python train.py --d_mlp=1664 --activation="swiglu" --norm="rmsnorm" --tie_embeddings=true --init_std_up=0.0228 --beta1=0.95 --grad_clip=2.0 --schedule="wsd" --decay_shape="linear" --dataset="wikipedia_en"
MLP neurons of a small language model. Each row is named by its layer, matrix (gate and up: input weights) and neuron, and shows model dimensions 528-623. Each number is 128 + 32 x the weight over its row's rms, rounded and kept within 0 to 255. Numbers have three digits each. A neuron's up and down rows have the sign that makes its largest values positive.
After each neuron's rows, "fires in" lists the words (lower case) most often at its 100 highest values on Wikipedia text that the model never trained on.

L2.gate244:190157116174143133146137177125072130081142145067090119147130143068119131093151109085098128173106114107145105120078143102134139126131164119147092113156116140091054132166118194113131141113110135116138114131085089084137170105155159146114089138070124091115168136148134119119183110120181126044
L2.up244:125107087101126057071139156159155150168157112056110102183115121113160099117130097157172115161094102105168146082049135136100142123116153143140087154113103132166111126152129144064099151092140156141119120151165102132127124156126161128162133180110149159122186125162149141136190137166119086125
fires in: "track", "number", "cast", "band", "string", "present"

L2.gate879:160115134147173082075095124125130081086115150104094073124160143134112133087154159027109114135108138103156125116172110148019132117161155127106071064205135137124109143130143055170149122031134190202128118105112155137123149150105129074120111071172083123178114133141144107114143124136122152144
L2.up879:077085114098100066119141119132114085128115167102121108125120158141143189159127106118163147110079180137117041083177122097169134067143175117154138094106148082164134103126111143193111102150110086165135158095162147094115098109112155157130147119072114163152141100090127084117075122145156107137
fires in: "red", "west", "white", "royal", "redemption", "westone"

L2.gate832:154116099119092142103183156175104166171117170092115115121132066142092168129115100090088126141186202147104131123153117128154158147083104112142138147123110123114145126149128108101066105126155138098191089179181063171108124054106118164086187116107137112064090091095122175116126154124107138143
L2.up832:127107177108113091095122039190133069145093038156116163138143177113126091172135148116122117109188124116097105074130140104129123129101119119102097136150091127151076163158211163142148094098072122172168131108156152169118125112158122149118116144170116089158176117126095072117176111082151172110
fires in: "family", "died", "cf", "side", "home", "total"

L2.gate761:152163082115182060101153109196188130153090210104125138153099196192142165120111114157161116133140122175173184130067117101098079172132161169080119142192207133100141099091069077187133110123149174134153116106130081141164084099178132126185098147100116210143114106124128123157156122091143136154
L2.up761:191072123177159060148095088139201165170142125082180102125129144146128115154094175108090134122133165131171117218063110139096073147177158182077158180134149078073140185123128094139155156071179143138154070130089163140128103104168067150090146155142151157090084085139158122144149110124118083060
fires in: "it"

L2.gate533:157129204174124169138139183175100119204072202143080161168108135145149092141129137103183144086120139127129091068157136189139100164132149081122185158176180229115182221174117054179121084136040171092092141149145128131109147144123097135123140112132105093169102106127186110130135106126119107159
L2.up533:193142125142114217131137082114137119131175124145136113102179081122145170148146063126131227115113106153147135134115082114146113128100135105170103126095124160156137198109144120098104124084105167103121122132134121168134128147165102143082148125145110110095137162069125111131157121076124117129
fires in: "is", "was", "also", "been"

L2.gate122:131148126139144104144119136138077151097113144133104151157112170131177156134138171113166116075121153126151092073145094156156125136064124101117200150108181121133125180125123120125073105171147136083089128137152154132141140068072151089134154144081158137091089123160178113130081145085186146148
L2.up122:133102079094182090155152163104115195095190129101138140145072133121147132157118103107052114122123147137151105117125129143115162139129117112185140145132132143104103122125147148118102124159176090143095136190192130101129174128123125171150116110200150104117154117088119034137127143107168094130
fires in: "water", "african", "islamic", "river", "grand", "new"

L2.gate198:129143088112063175185079140135120110173117123134154145129131070140158040106175116102173158120113134124160094158142092141161126094088159131102132116160097122136110141092143140142148140142156135099205113165132168086103162139113103082143113118088099137111160101134141128142173122119095111117
L2.up198:149155134131142141157090106133139112195091118129162126138092092173156113146160090144149140132098116084128026142118144135152087129155183127141124117113128043185122144149100165175094174127160132141135138189110121122097203169179145140133185127136144106145138117083158136140164154114087094112
fires in: "history", "career", "season", "historical", "record", "life"

L2.gate1652:125144144153116175112113130125153203077167147139121103034148148138153148179118111107103105118122068140158149066047092173181083149104161081138124133158172133073145152073123161155144166119126143113084076166135125144121105119113125086199130195125149201117089111182223164160117159100182113125
L2.up1652:147142126170152091137145093191180118161169184075136071087128157104107116131085107168119082116089122142143125082089103158144121143131069073111141135084164144078139149144098111179203140105146153161111107150144157137116108123195095080165123164163160204090146129123169147153125180064205135107
fires in: "it", "research"

L2.gate1409:120134205074081145141135206197114104127129165187124142117126107121155137120095091131067148135070129061130128137038180148122135114139135160090118143156143163117152130169170116104113099058148185096129139119104099164163120112166146112158147147138159099099097115083135147142134123142100118121
L2.up1409:120098167099102144137129136070095123138150088156135088147117113126133162188148095152155107132097139143193112139091142122146079144101178093060084070102081120167119145165154146087131066149099154169138098145085126160123154089088073106183107156131078204129093165164142149119132099150140134117
fires in: "with", "and", "to", "on", "in", "from"

L2.gate340:127146103113079104163133083111069128141124132116101104037140082085171095181135122121201104120113133117129110128111151184127147123181124158121100045111122116090096156140128116172124124157122122164090110143153095147134127102126087098075117120179183073115136109134097105080143113140121123109
L2.up340:095161142178156140100113206216099111162122106141159109149153109096098044155182123125136137079154098110172194158146110128152171106126108111140155182160127072087092134148078109061104100115072083091110131155042122152154130153113153178069129153166146059101102114199148102095122173116116143129
fires in: "which", "that", "way", "where", "how"

L2.gate121:122098129055127111118147136075170107103151079141169030089168162111134088172140182145142157162104153136080131153139136217136132124155121139178117135123123083113117082156110112127164090117164121146170155108087111175140157117132163111082098077226113107105048083113095156157105154158109148106
L2.up121:112064083091138134134157183135173129104176102173064126077119200146105108161128146092096136113173195107129099090156105175115113136185135122122155110173122133140155129175132135133098099101153103183124124102192100146142123141139154152088137073125145092172152203088148138173042117128123133162
fires in: "where", "which", "how", "who", "way"

L2.gate824:151177151121128121085097091105125152179181177154132151140114149132091137134158133163093116157141114120114096109166141108156102107119139143095105133113119170117078074172090165108178139127144199086159156158112111143163159122125120076180082056111116128173128105133157082146153088159121158127
L2.up824:117179151132120201121116118112129112136180130129113081113182131123171121140152135166101072134183135122142129071100077155085129165087128151097081070083106138081136202148128170143148138085139122141190086122090109134130194120111078149135117129109106154130105160177157106173129086125125124108
fires in: "will", "would", "should", "can", "i", "must"

L2.gate1511:146167130145131099064080110159144078085075136142137118097116155149150162133110171163107117119111150064075166170165029110080131114101133134106099181135131161145155146129136126155112138047160148115080051118066158108147112090122138103178135072114081164117174147119201114105112107132159141090
L2.up1511:139144135157100135109092099122117099142094121094134112080162148128176102119092145149163161171133142122096166146104084113081113120159146176172181124141126137162149115061130084152060159159154138120121071136058141094067152087176135062131198073127116138140163184120118086105104128121160066129
fires in: "born", "went", "go", "gone", "going"

L2.gate785:093209098153171134110098091155073107114112169102144113067083218094146127145197177147139130131123093073148103143148174132110141196105115127141138110108120094106138154123086118104154170061093132167102155116125134071159184165180192135102053096181208061121126126138118107094189155128102100125
L2.up785:081095168148144118116122141130122113145170135164149209088150097137126119137116120100166123149081150108107110142121117080181102059184140072141122098116106142126128144160126155066075110095090171105130136102128148143112172138117144121150133150119108109180086114134134103129136160152154125083
fires in: "used", "first", "how", "way", "same", "common"

L2.gate1123:091106156123094188162151142155112126135083152134160128144109103106107111086131147129076181154115087138131138153092160148135138190111155113093107136188100133145165170109076060168096095129154124121093104117064158137143177102110133106124135130149126041138116114076132145207084170105101106118
L2.up1123:136089153079134165156126120172104102116149095143116101186125123107068095150163125092118188149140105130178185120112115131078145177128139105109188157134085146113134105113138121098102125115141105144184171173063118110144221126179134077169147157143079113098120125054143147158115181196091150085
fires in: "school", "town", "city", "league", "college", "baseball"

L2.gate928:140127142100113093146143070143094154152084157132055169151091144139147120085030135113117082119154138111103142129167132143129081127119122123101123138138128151152146149116122102150100105101162122103107132069149111134108163142109149083140151109126131155115134129128221148101121114106161146151
L2.up928:147105177181085124140105150129181106088167106141232154141161129097135167154055124100083138132212115162084119167068135165116114064124182135145118069171143115141130090131146128102118134101166139131154111138111156167121118076141116137102112173158084092122171160110143100135144096111101113145
fires in: "a", "episodes", "seraph", "oz"

L2.gate957:189123154156130123156159172094158129211172155153105130087093152141168141083118194146178123121114109128105107140145138097106153195098107092145121120145113134133108154118127155118169081112153109118107121191089096122125169165126168110091103139142124063103153172100203118178157101045100125097
L2.up957:155134133127098181117141125161112140124160136109117100087098093112155129082091142141162112087085135144141059167110118186132135115123194138132132139120149131082169151133125104151132087124128067096148137068153161127099115174125159121177104152150168075174139138098120107094157181167073108123
fires in: "london", "england", "uk", "ham", "english"

L2.gate979:087141157110134140096127088126084173110128175142175128146144153082145118131147159133156191085087143078139130158148071058097126116175143070145157131184067187094136114175080150120134096142133175154106125158147161135080067121106132090153147134123121085139078131133148083182116099165134081182
L2.up979:079139164185142149080092153184158160126100139118056110095152047102158121136148106094132099131150141116114101089164075100199144140109107172138110089078155193095151158151156136149141098149156151162113119101122129122096048150062132135150086094123121108214164130149162082093132077173103098144
fires in: "this", "these", "that", "those"

L2.gate362:161134160153127091144119137122160180101171181154153162151085128119152176172126113207123133087112124092093100186177115135138140124162132140140147107105100195138092181128102095144130149097128140104111173179110120175108156118103154131058167142162105111132135174117146111109138129108132112125
L2.up362:138129175074119145130085121100130166098159139140121150136073000163098145114102114194102149109109191111103117159116166143108070106080132158187120139120119072119125112128115122105129150159125159089165174087115112135109127086159162141043198140140072104106124108136165123121137096121082132140
fires in: "primary", "top", "main", "first", "grand", "most"

L2.gate1402:084067079171149087132144144123158121093147120019127115091114124165090117065160166139117136126109115053137105094135135155110166116068117095141128059145185077097138130141083127138147104138122151127109113120196136174159154121147080039148182130127076193178163132103107125124113172155071093134
L2.up1402:107146156149116081195116114124154162087202148074166137109150161136119105098145113157168135093148173112123101106144190150133128138120115151129141109165141085185132155150158141162096114173100057141140158142116138070103141146109156131146185167193110122139094109160109174154158087130187111166
fires in: "college", "school", "year", "games", "game"

L2.gate1011:139111088059062089097131105082136148177128139103142177178116143131097089096155099120202171167131124113100164089159130093108067074160085127116074138109148179131086115138093096083167113169176116143198100106129125132142142094136152131075159150096157124159092144162156139102183122169118108165
L2.up1011:132143123094094093126149164130155171134145099109128131111109137104068113121123092063185139090111136113143109159148119102114106129067123160141141096232136166172096175073083071117048089159080157115128097123143187104129100114152114175146158135088102113149139155140150158127144133185106048122
fires in: "during"

L2.gate15:130089075105099134050081129170100171138036150091097133080127173116108143109088140110159099144146097116176139100205130101182142142184113137110157084128152065098106103113041084222153121081143099119146121119183157116100133056149157117087152130124122120145083141079119158106130132126124156070
L2.up15:146138107150185110123146177182114147154110143097112145130141147124121118122098171156106143128152105127091135131134167071151100125131142171151115063158111158131098133086168174156189090123107097113139157158101172161148124072116173135083162089065132097088122136101114136122116128128117136112
fires in: "he", "to"

L2.gate909:163137115115120083138122135103115128096183119196102111102171127116127127174088140155119141094109121155089136100099137162142115142144165163148123091139152018096171086129102170091138072142125116152127094117099136155137097072129159130110106125181152074195085087124161133094062103136146151140
L2.up909:102103071121102069098148073095130083050213095183139166133112067109109087102071083148160164133146095200158061122158141198107117076116113113109106170140118113108145128123128124116181154120156139090076122071164194117142039160095142157164118202155040146114128143119141104088151116159164146112
fires in: "this", "any", "first", "second", "third", "age"

L2.gate571:137118108125122104095131178084123106113131138139146136144058164145152127135097070110131145159113125100090135118127129122060144133191103121160172120134084125154131160143127135179118110155160143096136068129142115119121146141107061118133108139082130096041060104047090120085146117130056113144
L2.up571:101108153179154135208039123107059070108119180183148108227061139134125011104107101155087125111097185123136121095171121157190169093105128103160145091139146127133127121118150113117089115090080166126154110143158081158078086138099102136127125123125153161099099128145104134156130065064124118141
fires in: "can", "could", "are", "is", "was", "were"

L2.gate1295:130109095131092164152132144135168153098156151085139172097068111133126136129163177133135175134120158169139117114114113153126113145135087078098087132164138108162132148113073110133103125084082136128176124134132136147114089109156149067137160147170159122099151167138182141087169128143121153144
L2.up1295:145114144079096133099106132083128096185162129124145166143095131150113121110134109119151149174140161114088144164119161139138127117159164145130165113100175109102121122158120138102127118152083146094127106159086148159141128117184144168129117136108149192182164066144128101117125105074068094165
fires in: "not", "jody", "when", "where"

L2.gate32:150136142106130092127109135102139098167130136105180161140077101125118153115148138130115124111099202100055149164112146164157103057066116118096145144135116139132160117136143157087139192115192064162161149160124198155144119201065193126089193066136115107125114078105139155088163097090135049129
L2.up32:136128099113193098140100156064113117135134142158176166172112072114138121184162145190119161087132191106121180205175133122143173099128161164099110135069088124109145141140090101082132131136175108123158151131132126093130131099074112111138142093133141128130121096183158150143167160147150136100
fires in: "such", "these", "which", "when", "where", "following"

L2.gate302:142134154110166126141169100153169105062097120177097054147149104107077176156125129088172082110052148141207160137150158079217143119112135145169103142055132112161115147116089134119101135095166154159131169146135102172129128135057202115127121144118122083108154124152191106116136141167138120096
L2.up302:165087149097118140121178151159084159105123156151122169165113149100151093146139149095101150103098154156108143076077122146112134118142157064055125097179128113079126069105084093135140166124129132112132067132118185185133116137122157088128139084126064133102191114063187067106137110120093115098
fires in: "west", "south", "southern", "northern", "westone"

L2.gate1507:126147132150111114115152154121153139089126151166111130110099143124115125131153155119102120165131147114122091119102164073198142140102120102137143087140121138143081142121116120136114166090114132088103161130134136114127196080126187078137087091171138092129124126174170156145122142101181131061
L2.up1507:138132146130119177132125188103124146155120145119107135133130117121172089211135120116117063185098148123101137079087154084120166150123119121124198101134104038152120114178123140167118226101108132145112133128160108125138159131141122100130177059181113130180123139166162112150149098136161121085
fires in: "built", "opened", "founded", "established", "first", "started"

L2.gate1293:143129107124114189107101106132110112163118087121104160175141158063170123146164097069216112138121123139115141078085131134099132152145122142142123066159137156103099131207129148147156168176142165122108145108110108091153179178136159144098128132092166087111105116091101124138154092185120093121
L2.up1293:140146080084109137146063091161130144093135138153110164131153137143151073160183140144131114160075148117140156142125087100146109176110144201122046145118133137159178152141125017125137123113137147170098107085104169069146121232130180140107055079137139129122118111113111107110124115162163107128
fires in: "found", "present", "with", "seen", "find", "finding"

L2.gate713:105122155137159138148114091159129067124134124115122113149083111143123123108141116097077111124135128104167114127109064102167216128166083145159101107196194175171110119161116138103184075109157109100165140140114155166096103114132092145158088129168160106103084136176197097176183176164085120124
L2.up713:147136142078105133161154164144134106129146127130193134178136126133143138129085169069122094161081114087180166120119100105133139144149095115195144094089113152093108096111060063107152100144092183136142135149124131196129093111110113096111140146187166122136112133172152122132174180150055119109
fires in: "which", "who", "that"

L2.gate1560:148076141127105158119144137187138102160219126116148107180097080111056114084127125134132155178082123114136149157188185193164132177149122127117129067162192138143155171142119143079125163108119150111132147101120145133138174174110133169078121097100166220067080098008174159109072126116107178097
L2.up1560:103137182155130129159155139145087104196142221165075104167080128157165133146235141094110134125112160146134183104105156151116118128096174063119111094148110136185171123127134169169101155201080153138126141106164135120179110138138167099167062142134120151108122088155123121133173146163120130148
fires in: "also", "not", "now", "yet", "mainly", "ultimately"

L2.gate556:127134097129069060117125160128104089132167127160179142159124182113150115102120137107229168130142100174132139152094146110116088134157097153138152149130174073143080102074153103110114124083162084195134089171147143080165087176139165144058125125162196117173086140093153144127139120104113133136
L2.up556:105159187114112057150133157141119093119117114075114148139097155105136135120098092153192133097148171114160117207141082163110136106150153114079119093141119123112157118178174134103121094125114127125169110118122179112096108142093112150082139128147154180092141131082097121134119131176104093094
fires in: "while", "time", "when", "above", "after"

L2.gate1653:111179109090144117135130117185095112088160165195148107130110105083088173117122120141143157134111115108104127140182193140082100091132153113085169074129118130084123092147134168073125095160155139174121134106098178132129147137117153134132112146123153130126114053126100196109018087123118127125
L2.up1653:116178066141149165094167155132097122094137101109102101158086140128151154172138096064093111154097138112109137145170104080189089080103155080106196103147095136076110093120198086139221160170107150142100134108171175177182149138128163080131106148164148069204131160093144157069092130112120154179
fires in: "for", "from", "sum"

L2.gate856:136150114118176121101095148068110125112098131081127129119127144145167110103087139162092147149128224121146078164117091134131156166095072148110204181156121130134098152093060146173123185112138125104114095137152117153110110160102145113168085175146133143145076117223097084150069157155190147079
L2.up856:118107100140103144165073093161134138145207112121107192139075173172096158207108164146133166116183082139143124157140149139127201141125201173130131094097153156105067106132094121076154117146135098119146165147156101111141066089113134083075140176100094098120146163139137120045096078115163125170
fires in: "there", "where", "position", "positions", "post"

L2.gate763:121088117091106091090169136142109090098047141156054123127048154139110118123186106082127108104087193045106129109131177170149126131139129083121116103081117129136154160132082121110153179095147152113127108171116073145158100100119150133128189100089101163134116118138102151130137169117094104160
L2.up763:154141099153105129189070128181129120091082125144103114130127124158124126127168124123107109109100108143106116151130163111165091136112125123143148087080120210111106184174141132154126169139128087062144120111151094140118119099119107119108078139070160129148167096128071135210108119119124080176
fires in: "are", "were", "of", "as", "them", "also"

L2.gate117:120128114163130160113156181067159096107084176067098137151112125148158160086155139180137137160134088084149073129120159098056203184129107091151113109164133141113131170111169100109088120136105203137073150123147109125174111113127180084152169155124096154147113150074093147119155145089090105106
L2.up117:119088117091130086154103191146069144153116056122151135100094150157089139116104158090144141142110156162145076157199076140100139184113129096164143127131107087152157180218151162152144123125177125100122104123143142134075143168117155117087114107061055167147098115137091087163112148156119156099
fires in: "year", "college", "middle", "school", "department"

L2.gate656:161139123123119115162220094119159123122186092139101139077117069102066142161170200138144095220152180091132124150108098146146121075148102188182117131173147076159199138136095099129064119117068140110149051090121172136105086095073153136101194147100167104149108089140194056197117080116152125160
L2.up656:174132191108104120155133115118088134089121097125127103170125089111087123110172189165119173150149156106097135142139123111086113131134119126162107149132165060153165138158162120179077088173093111129111143153146124174145118151115136127201083172103129101124063089128107082193122167120165142146
fires in: "born", "school", "youth", "early", "child"

L2.gate1489:118120116106127118132102074086111126141145084172152121121194122093101176145096110174096145161153117117089072105055093147129159059072134154158135147146151107146209147145147104184133121147140150109148082157150116173105113158104151077158153103137162108121124152132152069128121122130147140143
L2.up1489:148123145063141108187129123178138101244143138165118085111143171080107165099063153183145139135125110049031129104175114144136204086072072109127127135120167142143177111101155149142189129115112129066114102163168094141124108127128128070130147077114135107142095154138120074120091117150102140121
fires in: "born", "located"

L2.gate111:091120191113148147125109140112218170198132163170164088128109116093142114156144090148095089138178220125140124108097194168148125149082114133137175161089129133094131082167181124073121109169056087123097133094091123158063149063106159126131141154168130121128157040133144159141166093166157116132
L2.up111:119120160152120132087079103094146099146142075115121123148157104160126158132117078100109174134115114155103163113120100111143090122126123130135129081047171127164127124142156090150112137145090133048173139138145087143102093142103130131128071073156163049135203158151119136196170126169077053134
fires in: "2", "0", "4", "6", "3"

L2.gate850:113132070151157126099095085094128129152133119083144168139092087129104143090152057155116145131150124098175122160139150118199067121119132129132177117107089111084140123115122122101112156127120107095158108186112201134137127124164146126157178168088161111109091155099131155141145113107079136145
L2.up850:045116141105098121145061159111095154120215113116113110151154103126115133128132131138053181135114107148155141105108117165204153132133111095040170142145144129078147137093143132145146111052169145167136134130116112190074098100142142123152176114144106107205105122125095096132093116113172112152
fires in: "north", "6", "group", "9", "limits"

L2.gate1301:145110154154111153131117185084114127162138108115092158154110107102126151121081125101171140143088136162085144162081171167124118139143157071101143126129153113120093108122099101112107144105198149155098157161158095117121156114104123171205114098151105154143060145118129142054093052194125121149
L2.up1301:139153140131074134144091100072096110200135077115118161162077116157108155109106167090077111144107193144087105133147161075156093136115170150109131132065144113129159121145099120090116101067183170115139159128169055130130125159149111163128103118133083128163072077140172118085112086185135103120
fires in: "high", "100", "free", "short", "unopposed"

L2.gate1221:136080161163184141190088152095133136098129114130075136093170108078115087094082098152116125125111133099147079121124118220130130137126099101123138104135148050096143174136046121141167170195104122152200055155141153131096128089154109127157169111126127126110161123088084073092091058143121049189
L2.up1221:104154151150175128112146163126128186099080146098187166128151109103117084110160145118056113177149099147139087122115084133162156163186139132110117141152116126134096103184125148174114118186134125110125112131101155117126206163095126163109183151120142161113115170147079181111146148108140131116
fires in: "father", "player", "year", "income", "school", "contract"

L2.gate1143:096135160131166153082136103136100110122127121090135132138100168162167085145120132138139146189112107141112102170158130156095147178118135131054060075131119097106097088207147125132145182095090091040149086131126095135145113121168119094120126126105092117141101137124137116145125098127105159119
L2.up1143:159115085126055125145151122186068146192131078168107131125078092161108220140107160127112134093137060135142204094085146151153060107140085115102157094158136164120120119141162135151163112087145122152079092145142181151144146119139171160164114165101142109137150175079157150129115071153105132130
fires in: "who", "those"

L2.gate1585:163120156111128106106073136122135091112130112135185092110133096045088070146089101123112158112110096179107135103101126117143120096056132095100160109083126131120098148204091113051165104170213146135100126181134082076133131202197165129142156140166181155110139177106105169146154128134101100127
L2.up1585:105091146120126105127127108111110089089108092126146104138129162066151109116146179156158145096138105131121149063099048075140170101081119074082097067125116137101128066160144123147134109115191161144056087198119088171142134108111097142078149147126155155157152222083109112123131127125113109143
fires in: "from", "people", "april", "since", "until", "in"

L2.gate260:139119091085125140093113134134123118121122139130137094157122120100196142188098107137106091174121139193135105099142098165064115205088118148074141154084123194120083135138166137142125164172136115115089130130124167056119115111141166151104188110098152114109130114065118100130151091168159128166
L2.up260:096188126157119151101093152132152093107094109122051175126127107209135148134185097118143186110156116094148143151103156152118194163175104122148126131093107157098111091122180093085177153114137121185115134144148104150132151178154114127114153178102120130192180088099108088115133090169095107103
fires in: "0", "jansch"

L2.gate685:078147121147161179118147112122161122061150144135098107177109097074104131156211087111109115145104145133113159146127142136194203147104096106112151131122160179097114153138098075111171104115139161084152143126085068148159118102071172086224158094148162140106113199100158152117129096170129155131
L2.up685:115133150098129109108111115070132162067142161058190096133166139076161155149064109108125139094103197133106105133128086133141152143128102164158065103144168179093087190077114131087116103110182097090119165158076109171154124138163133076169159118161125138046151108059126126137081165221120136132
fires in: "african", "european", "van", "swissquote", "not", "filipescu"

L2.gate754:149159126131114127083088105162154127149115133146104137125133121100126138158174158104162189175129157095137153103097164142118166112151033098143184138190102122116168147154065143102085119134111110118170100148124120180126160148063162057122125104178159189198119136113098091139143097175101117118
L2.up754:171163089152133132149179125115179082145163160140139152142151151108088114230101077126162153108128100204159111140136118141201135073126157113121106133183164103123133129106155171157121161045109130177116143152136098192123114188112134075114170075111199101169097145127131105123232107114124149112
fires in: "born", "now", "headquarters", "office", "today"

L2.gate833:118157137083150152132102089132098185125155059069120137071097144126157110125070083120148167185144135137118174106110146127104114138135144114136141109156168137046091129176120171121134116156152098181142121130130152104141137101114112080154099093096140136145137187152172133145163115117132150150
L2.up833:181144163160106144116110170139148140106133077161067112115124150157140130138080132102159117080091137116108093136133146131106136099158137130100191099146122079046105118119134079076129151172136077099125115125150157213118125165193069151132143107074048108113101117112100172112162153123141116133
fires in: "his", "a", "her"

L2.gate207:096139126098155109184093129186151145122100151136151066120115183145155207144134100118139116126156162098141177170095138118157140133133113201170076098145090140123136093148152102130165108111160107186093121132106145159130126121124166118112106160099177135145146152129084119130125185203155080094
L2.up207:139063119100140104090132112130118128117164148140211090098115181160212134101131093152110146110121144153159142130141171073151173092143098121121112137149080176152135150205081095152157111158166115155119120093139151143101114095098083090090067184116163125142184147128069128073132192159133098122
fires in: "which", "this", "there"

L2.gate1238:169118126103137101137092136167104138163140205091175136153131123127178121136104117083170103130154133145115169101126166141184059120117150118087100192138124131077199125149115156130103176144048116158083171150098160156117115091099116166116160151096171130148105151168144151118104114103115100140
L2.up1238:142149154173105137185113156141083157169157109160136147158085096165127131117139156136164127101157173116148169150125135144163084110135037136159138108135120114133121125111061186048081154090153144150147164181156157093162142138128110112120162129069104117151144132098137149130095074126115079135
fires in: "when", "if"

L2.gate290:157060107090158116139137115125107163171101174162179152104106131115160069112112184188122180112144152158116138197143131198154035083134176063127172103129118112067133115095110067127117066121186110127092145189119125118146117144133191096147171163167106085104154150183180146111072161137113142146
L2.up290:090129145122131132095119161181146168164118155068105172125147128184109178110141130101214099053106113134110113089100135193160152123095182109121174166099154109151155113082140082094082126126188100077106141088166164087112164076175074129094122130175122120151121121141098124137099097112126127096
fires in: "what", "found", "with", "find", "finding", "shared"

L2.gate541:131088120120126143091143153147108170117118093134101147080171145177201087112141096117123134123147084111080102151117082129190147105145143187089135144139140130137115087172117129197122154106160139090086153126067133168163141121131147091164082098133137151160113135114145159103127105142115109137
L2.up541:146083113122096170058163150147108131161099188093026177133100148165166092137131087118056216131134180070050137123148164128125142098082059056126079110131132107093154102156096175158154098125172126114101130126124165103157071068098108162134125107098079186180160139122154093092152110136172132101
fires in: "red", "written", "blue", "white", "green", "redemption"

L2.gate568:072108175158094091155142121202123135146105176110083201158132129105149098142133165077083178106133168136117092116117089154149094094113114124062103101086108128070157093142107165063171128124158080152145103113158067131137138064178136145114088119136092187107139155165088138088173155119143132086
L2.up568:106123082110104072103171137156206114107159179119108174123140086143184118133157200105055073099060139101150152149086097106065136139119130086101120136078110120119027088074095112132109153152169129157140143158124095144140155144179107115126149125113086101121137150171114090104108090162122135109
fires in: "into", "under", "in", "via"

L2.gate805:144107135077073108189122107120156166220051153100214086133118125084151061151136114109133102167101134121158149106162128148153122189147163111111161146194114097062083171101119056093172061140161103137108156142081168072111086171119164152134179112101134133128125156093087172036079213140119100140
L2.up805:130167156086126108092114095157142086189154152110154142110137158088140045077079105170117143170165166170091170119216188110104102154103148149157087082188097121082137141096116137096133115183120119161080150106158130140123100129134195137116141096174059098148169150130179139088108156133148103131
fires in: "and"

L2.gate56:100134098198141140137076177151129085085157131159117158115151138135175152088134129096082156146121208146100097163058137157103100089118071174118132146136122098166160150108109151144120074146164128074139144086157105096153199138184120131099110155137164128130138109114164113129152182109157136097
L2.up56:131127093172129091134148115161159123117139125133149155179119092186117166066186164066092135181102155108157103133070072169116183100101094175122137155087116171144089088128174132103141112124172110112151077123116104103161107125133151111116153101133128169144092158139063139121141160142150106098
fires in: "part", "prior", "south", "north", "aspect"

L2.gate1092:136125129147188078136100152154105125120112134170100123099214146159162082190094088099099101125070103055113118118120122136115131194091131132142174135110046079191090161108078164160067113108118194106095128125157127135145141101131173107101126155183130178110081139132139164200144128133152109172
L2.up1092:161137225133178180100129113105200165090155154168158164051109136076131049071096134114124077086115157169180069118119131111159095101129126104142090095141150125085129146144150139136079156149111163139166114134112130125148122169140111164148125139081107137122139120120121148130089146077153136097
fires in: "it", "sweden", "norway"

L2.gate1174:202109149155144153146151211147107139110148132149145070061184151164089116164130134126108148121135175141159142183103123131142156147154141128148113163111111121103079097203092179109114100130124105104125164137132189170158140188156171177121130129166147152170191123124138117172126139107115103125
L2.up1174:106132123154081117187118115118084101094123076114095186164094166153086089139047178153113173058172099131091078083108115112092167087098149025138154063100091173123129129113194115089195122106067172145167092174108080114136079177180117134097136160123154169124107094175132148145112150084113162122
fires in: "home", "college", "performance"